{
  "num_hidden_layers": 20,
  "hidden_size": 384,
  "num_attention_heads": 12,
  "num_key_value_heads": 12,
  "head_dim": 32,
  "intermediate_size": 1920,
  "vocab_size": 2048,
  "hidden_act": "tanh_gelu",
  "norm": "rmsnorm",
  "norm_place": "pre",
  "norm_eps": 1e-06,
  "positions": "rope",
  "rope_theta": 500000.0,
  "rope_fraction": 1.0,
  "qk_norm": false,
  "attn_scale": 0.177,
  "bias": "none",
  "tie_word_embeddings": false,
  "parallel_block": false,
  "init": "normal",
  "init_std_qkv": 0.03,
  "init_std_o": 0.0,
  "init_std_up": 0.03,
  "init_std_down": 0.0,
  "optimizer": "muon_variant",
  "learning_rate": 0.00589,
  "lr_mult_down": 1.5,
  "beta1": 0.93,
  "lr_head": 0.00319,
  "max_grad_norm": 1.0,
  "warmup_steps": 200,
  "schedule": "wsd",
  "decay_fraction": 0.561,
  "decay_shape": "linear",
  "final_lr_fraction": 0.0,
  "batch_tokens": 32768,
  "max_seq_len": 1024,
  "doc_mask": false,
  "train_tokens": 415700000,
  "max_steps": 12687,
  "dataset": "wikipedia_en"
}
MLP neurons of a small language model. Each row is named by its layer, matrix (down: output weights) and neuron, and shows model dimensions 176-239. Each number is 200 + 40 x the weight over its row's rms, rounded and kept within 0 to 999.
A block is one neuron, or neurons of one layer that tend to fire together. Before each block is what it responds to, as a language model described it from the Wikipedia text at the highest values.

Responds to: Infobox and table field labels
L9.down72,181,128,168,148,185,161,185,168,204,222,174,207,106,234,171,204,243,201,230,222,271,245,163,164,168,199,215,220,262,199,194,252,261,245,188,165,189,229,220,214,168,200,173,171,189,204,235,216,209,176,187,239,232,203,178,163,270,154,168,210,123,268,214,188
L9.down180,224,116,244,195,153,164,181,274,204,197,164,187,201,211,203,203,176,136,215,197,119,144,145,180,228,138,141,268,202,197,181,229,139,267,169,191,194,272,193,243,204,190,213,248,90,262,192,153,261,177,151,238,218,195,251,185,154,218,201,201,149,202,166,216
L9.down316,183,145,231,202,202,210,194,200,198,175,200,236,179,213,199,277,210,200,177,171,203,203,266,253,204,225,183,205,271,168,105,213,203,160,248,162,192,185,234,158,271,238,193,189,211,147,196,191,174,139,120,246,214,194,196,147,243,176,224,220,188,269,227,249
L9.down348,222,176,215,112,200,108,183,175,198,206,140,203,189,176,199,197,169,165,199,206,219,270,195,205,235,196,245,192,213,194,228,204,204,188,193,280,216,176,196,182,153,199,173,226,165,233,170,82,196,211,210,169,154,184,204,281,187,229,272,209,232,145,194,184
L9.down473,250,150,227,233,214,195,221,148,198,179,180,161,223,118,202,196,226,221,190,136,213,201,174,249,136,226,198,226,135,175,194,209,248,198,224,238,179,257,232,158,140,129,167,106,154,165,178,231,182,149,197,220,206,168,203,227,249,220,200,165,159,191,220,182
L9.down521,222,278,225,245,163,131,185,176,206,156,231,179,176,174,209,187,254,251,173,180,171,185,150,252,197,190,209,172,255,217,182,267,219,247,200,204,196,209,204,140,173,171,205,236,211,261,244,155,212,156,172,199,207,227,216,228,191,200,229,167,149,242,155,264
L9.down662,180,141,175,245,210,158,115,163,212,150,265,208,234,187,216,250,167,190,170,126,237,150,197,281,252,247,184,137,264,182,154,120,199,176,174,208,178,275,151,176,181,227,162,271,187,173,186,149,165,217,207,237,206,210,186,175,160,218,232,240,243,161,124,156
L9.down787,154,157,108,179,226,116,145,187,143,189,176,175,120,239,208,217,237,125,166,215,167,245,248,269,170,248,158,248,194,205,246,191,167,124,241,238,244,260,206,160,217,236,190,212,181,201,210,228,199,161,223,229,151,169,161,202,175,161,187,177,266,170,222,188
L9.down1183,147,269,279,175,157,149,141,198,194,224,209,255,163,132,235,237,200,175,150,207,192,206,158,213,157,238,262,181,182,151,230,302,235,215,279,190,216,167,135,255,254,198,220,208,197,213,243,168,186,249,185,276,192,284,245,176,244,234,215,214,230,213,175,261
L9.down1186,171,203,227,191,164,176,159,177,222,199,235,183,190,247,146,220,265,173,243,171,191,178,139,229,204,270,181,181,175,168,212,138,223,198,198,234,100,195,184,262,197,137,206,208,133,202,198,100,228,152,266,245,206,192,174,273,143,149,199,191,225,164,209,174
L9.down1262,154,154,189,279,118,180,130,166,133,164,212,201,218,227,214,214,188,189,133,219,218,183,188,253,176,214,151,193,156,174,217,155,221,199,229,226,177,183,220,136,192,179,219,213,218,233,239,169,248,210,210,202,130,232,157,241,249,250,178,154,219,208,230,238
L9.down1529,162,231,182,227,205,186,234,189,154,293,217,229,199,199,216,213,126,203,226,160,120,215,216,233,187,245,224,180,215,198,135,145,225,199,197,197,214,183,183,191,144,227,210,155,217,167,187,240,182,247,206,144,163,193,187,286,145,201,133,193,248,214,170,222
L9.down1530,211,158,260,230,146,218,213,179,186,138,155,257,252,148,210,241,208,222,197,278,188,197,162,161,183,170,179,265,225,196,153,224,211,191,154,201,266,176,176,253,223,267,219,203,135,58,263,226,257,202,156,117,157,168,171,218,205,251,144,198,157,186,226,182
L9.down1674,196,221,161,201,181,230,187,198,241,110,130,250,198,182,189,255,233,244,211,249,210,221,199,164,189,154,205,158,137,156,240,293,212,169,271,196,196,159,223,150,184,204,125,205,219,237,230,295,261,194,184,151,195,168,209,189,185,138,206,266,228,205,189,212
L9.down1752,193,193,160,218,162,192,195,240,145,202,207,240,169,205,216,267,152,263,228,76,183,182,199,212,207,173,165,152,250,208,288,180,227,187,142,203,200,253,132,205,226,196,208,240,189,218,124,153,206,291,272,222,192,152,204,162,148,184,127,134,209,201,180,168
L9.down1798,182,206,165,229,198,170,148,185,154,201,240,274,170,245,216,214,252,121,195,218,193,203,216,205,225,208,196,161,175,176,224,58,225,212,233,160,245,198,234,217,198,191,183,185,267,193,170,196,224,231,290,135,147,201,191,269,171,200,91,150,227,139,219,207

Responds to: Before a personal name
L16.down33,143,207,290,228,187,207,176,229,168,174,174,249,160,322,182,220,208,181,172,191,130,129,215,186,169,231,169,139,259,193,133,235,203,206,273,233,130,258,134,177,250,230,147,160,169,240,197,164,203,235,254,228,183,236,210,144,247,211,176,265,293,177,150,234
L16.down453,155,187,225,155,176,172,202,205,180,200,200,284,182,211,204,174,173,190,208,200,152,242,185,233,177,221,212,199,178,256,247,202,213,171,180,213,187,192,169,134,153,100,167,222,158,263,165,117,216,173,205,214,232,209,234,196,207,185,241,231,182,217,196,241
L16.down1055,169,220,194,201,190,173,149,172,221,190,174,139,207,188,230,188,216,169,137,190,205,180,220,170,106,198,190,122,240,183,198,150,269,250,192,140,238,250,114,254,200,163,194,251,160,243,227,161,238,201,139,139,186,184,161,105,172,268,188,272,268,223,241,202
L16.down1480,190,219,127,224,238,256,235,256,227,139,203,192,198,182,303,170,239,209,180,226,204,119,165,146,110,179,180,224,230,153,203,266,264,198,208,209,198,247,103,129,202,245,244,124,261,241,159,175,225,99,217,214,187,299,190,256,221,179,185,172,250,206,243,180

Responds to: Passive participle endings
L16.down180,214,184,225,188,141,233,329,174,233,260,214,108,218,203,144,190,190,150,221,154,81,228,205,186,177,169,148,238,275,204,211,263,175,151,223,205,210,158,173,195,220,191,243,175,171,286,192,222,238,196,270,222,214,214,189,220,220,248,162,198,212,151,199,262
L16.down764,168,175,222,201,252,157,183,174,119,248,245,192,183,161,189,188,205,163,215,165,145,222,254,279,191,133,229,199,203,195,235,206,164,131,223,121,170,135,223,159,246,244,288,182,191,177,233,169,148,232,175,279,210,248,157,233,141,266,193,174,202,186,180,279
L16.down1307,126,261,227,252,265,277,114,213,251,219,166,219,139,228,173,208,225,210,290,185,251,271,134,287,237,179,206,197,103,274,230,199,127,231,226,166,156,192,247,185,198,240,198,203,212,231,181,202,51,233,177,259,205,218,219,189,232,195,170,168,201,136,167,148
L16.down1490,153,246,235,299,263,181,260,224,191,229,189,173,160,204,238,198,143,221,240,284,143,230,229,172,224,195,219,192,217,178,205,165,242,203,231,166,232,189,230,128,223,189,164,159,186,141,203,224,265,112,220,234,240,198,223,177,175,284,127,143,207,153,206,218

Responds to: Past participle endings
L4.down1302,177,155,197,169,218,169,238,183,181,163,224,262,139,146,274,192,209,180,176,224,208,209,145,237,234,214,216,109,162,214,264,185,207,218,177,193,150,113,130,157,168,243,162,186,283,215,244,208,188,211,248,309,241,157,155,218,206,120,176,178,169,201,224,204

Responds to: Apostrophe in possessives
L4.down903,148,162,182,206,250,202,205,207,212,255,202,181,151,185,175,228,179,183,283,171,189,189,199,225,150,214,208,116,202,237,256,192,227,154,235,179,218,190,199,175,229,210,210,236,232,242,183,149,152,256,320,178,222,192,227,282,207,237,197,224,209,136,161,115

Responds to: Mid-word letter c
L9.down39,268,191,213,165,139,113,264,290,231,146,171,193,143,202,203,237,215,233,150,204,148,198,188,162,282,239,180,151,148,230,189,211,182,220,185,203,197,237,210,238,222,195,182,254,220,146,215,281,220,260,166,158,230,137,139,223,236,213,174,199,195,202,173,137
L9.down73,164,181,238,107,238,118,216,150,195,182,275,177,163,254,227,207,168,204,225,238,196,230,198,200,247,154,251,193,132,224,225,154,248,251,184,138,248,196,175,256,300,149,224,210,232,115,244,140,146,202,203,230,195,241,176,170,226,229,244,167,178,240,150,169
L9.down195,144,199,176,155,141,182,175,146,244,180,223,157,219,217,164,115,215,224,181,127,172,212,150,203,228,230,129,230,159,151,179,279,185,228,201,223,177,157,180,160,225,166,227,218,219,104,169,182,232,205,199,156,191,201,244,214,186,184,197,216,206,207,159,189
L9.down355,175,98,252,204,131,211,186,139,173,180,143,241,227,270,236,145,166,176,190,174,171,144,180,226,193,208,184,140,222,237,235,231,237,199,175,256,227,131,238,201,150,157,233,203,209,214,245,275,196,218,212,226,230,211,276,210,187,187,221,136,253,215,206,168
L9.down424,266,222,232,175,173,229,167,264,166,155,223,220,215,293,140,260,159,239,177,177,133,163,228,162,261,194,198,191,222,144,190,199,294,175,244,163,195,242,190,210,179,221,255,162,127,226,201,153,238,189,136,228,287,181,183,224,240,144,223,165,230,159,165,188
L9.down684,270,205,252,220,149,202,213,135,170,167,225,204,188,213,255,145,176,223,217,177,195,168,275,241,229,165,182,162,205,208,229,243,212,171,245,217,226,216,217,274,164,140,136,200,148,231,191,197,212,255,183,240,288,163,161,158,181,232,169,178,202,183,183,167
L9.down702,165,219,178,243,239,174,200,188,195,237,185,205,307,254,216,225,189,144,208,226,213,189,271,216,278,195,215,235,76,180,168,202,175,252,155,229,249,151,219,198,180,187,142,135,197,75,196,157,203,218,201,251,181,212,190,232,212,114,246,256,180,239,222,195
L9.down840,214,203,220,199,137,208,205,221,143,245,227,165,235,233,226,215,173,253,105,217,169,180,267,184,222,235,164,176,249,276,203,237,209,166,178,167,278,141,191,200,155,197,273,190,206,203,194,167,158,186,179,245,206,271,189,239,300,251,252,221,156,228,129,200
L9.down911,196,167,145,265,211,195,156,219,193,209,277,180,128,141,236,190,125,222,241,230,184,169,209,247,185,167,176,130,238,232,260,188,148,245,171,156,224,182,229,139,222,258,273,216,190,260,240,164,176,193,164,161,246,136,231,159,163,174,152,185,212,195,123,166
L9.down1011,187,142,170,180,152,230,219,228,134,230,221,188,306,230,214,111,200,210,194,244,203,198,215,228,124,212,136,188,237,185,183,247,178,113,154,213,180,179,212,198,172,260,263,178,130,182,158,162,171,278,255,174,186,189,200,136,241,200,166,223,175,132,244,201
L9.down1123,185,250,238,135,225,180,163,203,135,224,190,237,196,136,162,178,247,191,225,182,141,170,222,212,203,257,170,164,218,199,164,213,208,186,133,185,238,251,189,159,241,190,209,92,156,152,216,211,186,181,199,163,169,216,243,178,157,260,243,157,153,184,230,219
L9.down1581,257,180,157,266,213,171,178,203,193,173,214,195,165,203,182,126,224,200,221,192,144,242,190,249,244,190,162,168,98,142,175,260,199,242,164,152,248,170,194,151,224,198,218,246,199,199,185,184,232,169,175,244,214,219,263,182,185,205,208,229,195,189,206,170
L9.down1625,180,244,206,268,207,206,179,235,154,153,242,256,185,195,266,232,165,123,155,154,176,170,181,232,200,218,171,181,194,210,217,183,113,233,130,177,182,172,205,152,138,143,228,194,226,162,211,219,223,160,170,186,214,177,246,240,185,210,222,177,215,276,212,149
L9.down1717,226,194,240,111,140,231,221,164,167,219,221,161,202,151,191,153,178,209,184,232,110,204,183,178,179,155,287,169,257,227,180,157,252,207,209,234,218,178,215,216,171,264,256,195,241,253,240,201,250,191,169,153,221,219,228,196,164,176,204,193,235,220,227,263
L9.down1833,216,203,183,190,258,207,354,206,174,221,244,288,178,175,201,216,161,169,178,246,206,175,133,185,223,198,144,176,220,234,252,214,204,217,205,252,199,193,200,174,194,222,211,107,233,191,193,223,233,211,212,223,197,210,201,211,210,190,238,206,169,218,188,182
L9.down1883,196,201,154,242,204,199,176,162,141,178,161,228,171,199,227,188,149,213,225,160,224,168,152,265,181,242,132,178,237,215,180,188,211,285,240,143,183,232,176,195,187,208,274,139,184,187,186,271,145,121,282,195,128,196,233,210,166,192,166,132,220,103,190,160

Responds to: Mid-name continuation tokens
L4.down655,162,143,244,218,228,205,201,233,244,239,215,215,209,228,114,144,225,196,206,236,135,182,110,186,212,196,189,176,224,184,261,120,132,188,280,260,107,220,168,258,189,237,213,232,181,194,224,121,181,199,246,197,203,205,198,220,257,206,259,151,203,153,231,241

Responds to: Possessive and contraction apostrophes
L9.down207,184,205,231,203,159,233,220,190,193,231,182,195,185,285,199,188,218,204,259,191,128,140,150,219,172,214,205,220,240,221,200,150,256,192,170,191,200,185,242,229,209,230,154,131,137,200,207,230,220,153,224,181,190,175,160,244,193,155,230,117,272,173,109,226
L9.down561,175,209,145,184,213,212,265,178,219,192,236,137,164,229,200,244,136,241,202,159,151,140,144,151,241,229,186,95,126,184,168,250,206,194,278,211,138,192,142,232,180,253,213,190,185,194,247,266,190,246,172,254,220,216,201,240,242,168,188,233,189,154,215,223
L9.down582,212,192,198,165,223,185,203,206,219,158,154,132,238,256,235,151,171,172,143,175,181,159,269,173,217,238,175,271,202,230,193,209,192,272,197,196,112,191,260,204,195,249,184,178,194,169,136,170,161,253,153,166,216,155,250,267,155,143,214,214,217,174,146,212
L9.down747,169,155,102,143,275,230,181,110,188,266,195,266,220,182,209,285,147,230,269,192,178,197,232,256,194,241,148,81,233,195,290,176,221,269,186,205,246,217,216,198,199,234,239,258,159,160,159,239,200,159,183,278,173,246,234,150,159,170,234,176,164,225,258,183
L9.down976,187,216,194,247,185,252,241,275,176,192,115,174,224,223,200,200,205,209,205,208,223,183,223,194,210,239,154,168,207,138,271,233,133,205,204,268,144,160,250,199,191,288,170,231,195,162,188,288,196,245,168,185,247,174,184,121,231,170,146,166,228,164,253,216
L9.down987,224,211,197,255,225,199,254,191,219,223,155,220,95,192,119,154,250,263,224,219,204,202,158,168,195,191,231,224,250,213,191,189,250,151,155,214,238,228,226,176,215,188,248,220,214,185,197,161,224,213,190,190,220,225,180,192,178,226,164,186,149,235,141,184
L9.down990,204,185,195,243,178,160,270,219,213,230,232,154,188,177,162,189,160,187,109,208,202,152,194,209,147,186,233,219,161,244,215,223,198,235,197,256,300,145,169,181,230,214,193,245,193,179,163,205,192,190,301,173,185,262,229,229,285,190,234,192,165,208,193,207
L9.down1029,205,189,126,179,141,278,271,178,177,180,147,171,132,214,233,176,181,255,253,199,188,240,178,169,173,201,201,158,247,230,292,201,116,190,248,196,209,190,198,146,237,198,156,150,210,177,190,161,133,213,222,182,248,175,137,184,176,159,170,209,193,163,149,173
L9.down1441,199,262,202,229,225,121,280,310,170,229,203,219,196,163,171,198,175,206,130,246,200,193,188,163,146,200,223,169,188,173,218,177,220,155,161,210,184,211,174,215,225,194,140,225,143,234,216,213,238,213,138,146,247,205,191,184,143,169,159,237,142,301,91,178
L9.down1448,230,144,148,137,276,124,158,208,129,196,172,168,175,187,169,156,269,177,182,140,195,191,202,200,152,217,172,109,293,203,216,180,136,138,221,150,272,205,229,221,299,205,182,218,203,179,214,210,245,208,152,170,191,152,194,200,182,183,218,258,171,253,229,196
L9.down1514,212,211,166,240,244,204,235,288,180,204,219,157,224,185,198,211,167,158,191,230,229,165,189,167,191,173,268,225,175,128,184,245,170,212,167,208,197,211,225,172,244,295,211,179,241,196,151,197,179,230,249,224,120,240,261,203,178,205,254,185,172,245,208,248
L9.down1542,83,116,282,181,174,189,158,109,247,195,176,223,152,222,180,191,235,195,189,215,163,141,237,248,203,134,177,240,203,176,255,173,208,165,168,113,180,215,166,175,233,222,209,235,249,214,191,210,132,239,304,218,187,216,155,173,267,198,166,203,220,201,229,136
L9.down1545,219,156,229,257,192,185,246,162,213,134,186,195,168,206,209,208,258,222,135,180,130,187,238,218,210,202,240,159,175,169,171,165,161,249,143,159,141,197,242,198,196,185,191,143,195,258,263,212,168,221,177,135,195,177,226,218,208,209,184,184,242,307,213,176
L9.down1667,220,211,186,207,181,247,240,186,190,150,192,220,140,219,175,174,310,216,235,186,159,197,116,141,205,226,178,123,151,191,212,166,181,260,178,201,176,226,181,210,155,254,190,171,138,151,189,175,91,169,218,176,173,192,185,140,152,194,246,307,188,187,172,215
L9.down1822,172,290,285,222,247,177,235,263,205,268,250,171,144,150,196,166,184,193,172,210,242,209,237,231,263,200,236,238,122,185,215,232,183,158,197,237,152,205,191,144,225,280,258,161,221,203,244,192,249,193,166,176,205,150,192,203,205,232,142,198,183,213,199,198
L9.down1897,225,162,247,193,236,274,216,171,210,179,178,208,173,203,248,167,164,219,161,238,182,234,243,188,156,143,210,207,203,123,226,186,224,210,234,188,282,277,215,162,188,169,150,207,230,210,221,243,171,162,217,218,132,180,252,199,207,244,183,253,178,171,201,289

Responds to: Table and infobox fields
L4.down1567,221,158,183,190,101,182,188,179,251,157,180,118,198,233,187,148,236,200,227,250,159,190,173,132,293,215,174,240,245,137,236,157,201,223,105,274,149,205,235,140,177,187,183,176,199,236,225,138,151,195,190,223,230,150,181,239,198,217,310,205,222,268,223,206

Responds to: Word-completing endings
L9.down38,209,211,193,202,256,146,198,174,203,269,237,165,189,226,265,248,230,169,130,163,124,199,145,237,156,198,273,254,271,229,242,183,233,201,154,142,238,162,223,253,236,226,82,184,181,212,171,232,209,198,178,195,248,217,207,199,258,162,250,178,139,247,276,148
L9.down93,153,158,142,218,212,208,236,320,109,184,137,254,253,227,249,230,250,205,177,249,140,198,198,264,217,174,197,231,163,227,222,135,204,184,237,181,189,188,139,158,185,192,236,219,165,164,151,208,192,269,175,220,283,201,216,172,264,184,241,102,150,245,202,251
L9.down610,182,164,232,243,234,236,207,186,183,327,244,140,227,256,216,226,191,183,196,179,127,231,262,189,219,173,188,120,255,199,110,193,156,187,215,221,168,214,179,169,181,188,191,187,209,197,207,201,177,147,212,211,215,193,199,187,245,153,192,158,191,253,204,154
L9.down722,172,192,277,163,179,235,246,131,147,217,189,135,213,190,184,198,184,181,205,204,210,264,185,235,196,249,274,154,156,161,141,181,187,221,240,250,144,150,195,164,246,228,250,129,141,184,160,174,136,193,250,237,146,188,164,257,186,220,191,219,157,220,265,248
L9.down800,205,187,246,189,198,165,168,200,209,242,170,197,185,221,155,153,172,236,218,239,208,252,207,196,236,183,183,178,259,132,203,194,155,199,144,111,227,176,230,184,203,178,221,217,236,275,186,180,242,203,192,238,180,145,244,201,260,170,216,147,192,216,165,227
L9.down894,152,174,267,275,235,201,208,166,128,225,201,206,168,183,225,222,146,106,186,220,224,239,159,261,157,210,218,176,215,142,148,169,189,225,197,159,195,204,195,168,220,215,222,165,207,267,193,227,158,263,280,300,234,149,197,265,224,199,193,176,225,258,215,212
L9.down907,178,133,249,232,206,220,226,246,217,217,213,178,182,250,172,250,186,151,223,295,260,278,109,198,209,186,245,128,304,270,216,227,160,178,163,197,191,181,190,224,214,225,249,209,277,218,109,190,157,217,219,259,245,178,219,181,136,192,217,175,198,242,144,188
L9.down1092,267,209,152,149,228,260,221,150,176,237,178,228,198,204,203,174,262,189,146,156,242,191,184,177,154,147,186,99,180,311,132,263,75,221,158,224,169,136,226,200,202,178,227,151,182,151,141,201,172,251,220,191,172,178,191,211,146,109,258,274,198,170,113,177
L9.down1233,195,206,222,273,180,116,246,186,207,200,169,168,174,247,232,193,208,117,273,198,173,248,273,107,158,202,183,215,221,250,156,239,192,185,219,222,218,206,204,196,195,181,195,214,204,193,236,208,202,218,169,200,203,233,168,194,183,235,172,173,197,208,244,169
L9.down1493,195,259,255,290,154,222,258,227,204,176,231,234,226,196,216,220,265,176,214,132,185,204,241,164,178,186,226,183,268,186,221,225,232,243,272,206,199,199,263,169,188,234,188,212,225,214,148,148,184,222,179,139,183,258,89,239,184,147,235,238,183,194,190,240
L9.down1566,223,160,157,243,211,142,210,187,190,280,215,236,186,139,221,159,184,128,221,173,235,164,226,234,183,175,207,172,232,224,223,265,149,194,163,89,205,268,159,237,157,163,187,165,275,181,159,174,160,171,228,183,295,265,198,187,194,198,206,153,242,175,181,240
L9.down1633,176,172,152,262,175,180,157,166,170,254,215,239,195,184,187,199,262,121,178,248,248,250,197,139,213,233,176,233,264,221,185,212,131,237,215,204,178,248,239,127,258,191,200,241,213,207,167,211,156,217,195,183,262,195,193,225,232,135,206,155,209,260,194,119
L9.down1683,192,144,223,218,195,225,171,184,215,216,252,260,119,196,192,175,198,186,165,152,255,168,182,166,270,146,144,214,233,152,265,242,187,200,192,155,231,221,108,146,236,197,179,248,217,191,214,250,146,195,183,214,163,248,214,208,223,237,213,171,176,167,170,145
L9.down1790,134,254,176,235,164,271,212,151,299,220,242,245,137,248,165,139,150,198,239,153,184,219,168,253,169,168,189,155,184,223,233,217,220,198,230,238,181,137,218,238,195,292,221,219,173,157,221,177,182,185,240,224,262,134,231,143,209,251,199,225,163,162,155,226
L9.down1845,198,187,214,200,206,124,220,237,253,233,227,202,187,224,203,182,179,154,184,224,184,331,178,192,214,186,226,272,172,278,257,194,177,229,148,181,172,189,265,116,181,195,218,212,251,175,219,201,235,259,230,144,192,316,179,147,276,207,258,224,188,218,206,175
L9.down1889,198,137,172,216,233,148,223,188,65,212,153,178,240,170,273,257,252,113,209,132,262,231,286,219,169,192,252,288,170,173,200,228,187,220,221,132,195,232,266,256,112,277,225,216,189,220,186,182,206,183,186,199,216,176,197,198,179,215,172,217,193,243,158,236

Responds to: Before a suffix -s
L16.down847,278,113,191,174,191,157,177,170,190,121,165,216,238,239,241,266,223,220,222,205,249,172,192,220,287,265,225,225,163,159,161,214,181,216,145,248,186,197,208,173,130,191,217,234,215,205,260,129,219,207,176,156,224,188,238,192,163,280,156,214,209,260,291,176
L16.down954,156,251,188,156,209,213,182,199,263,151,255,171,265,216,112,155,254,145,198,198,193,225,218,163,179,242,210,236,169,207,172,222,260,244,133,187,145,160,184,201,218,209,264,197,226,211,238,208,181,163,244,208,218,239,159,151,195,163,235,175,197,252,284,243
L16.down1286,246,234,241,174,241,258,251,190,203,253,226,171,171,222,181,172,291,164,152,212,214,233,215,203,217,218,230,176,149,207,203,206,241,196,221,175,189,183,188,177,228,151,232,213,293,185,188,232,210,168,228,160,147,167,297,236,204,226,92,164,168,119,164,237
L16.down1821,202,221,256,178,264,177,231,229,164,163,215,219,171,189,153,208,176,169,201,179,125,261,183,161,167,176,214,162,173,204,229,168,253,170,189,161,172,186,186,211,272,213,229,197,218,231,175,248,247,288,231,174,187,232,167,181,241,228,181,239,189,266,268,180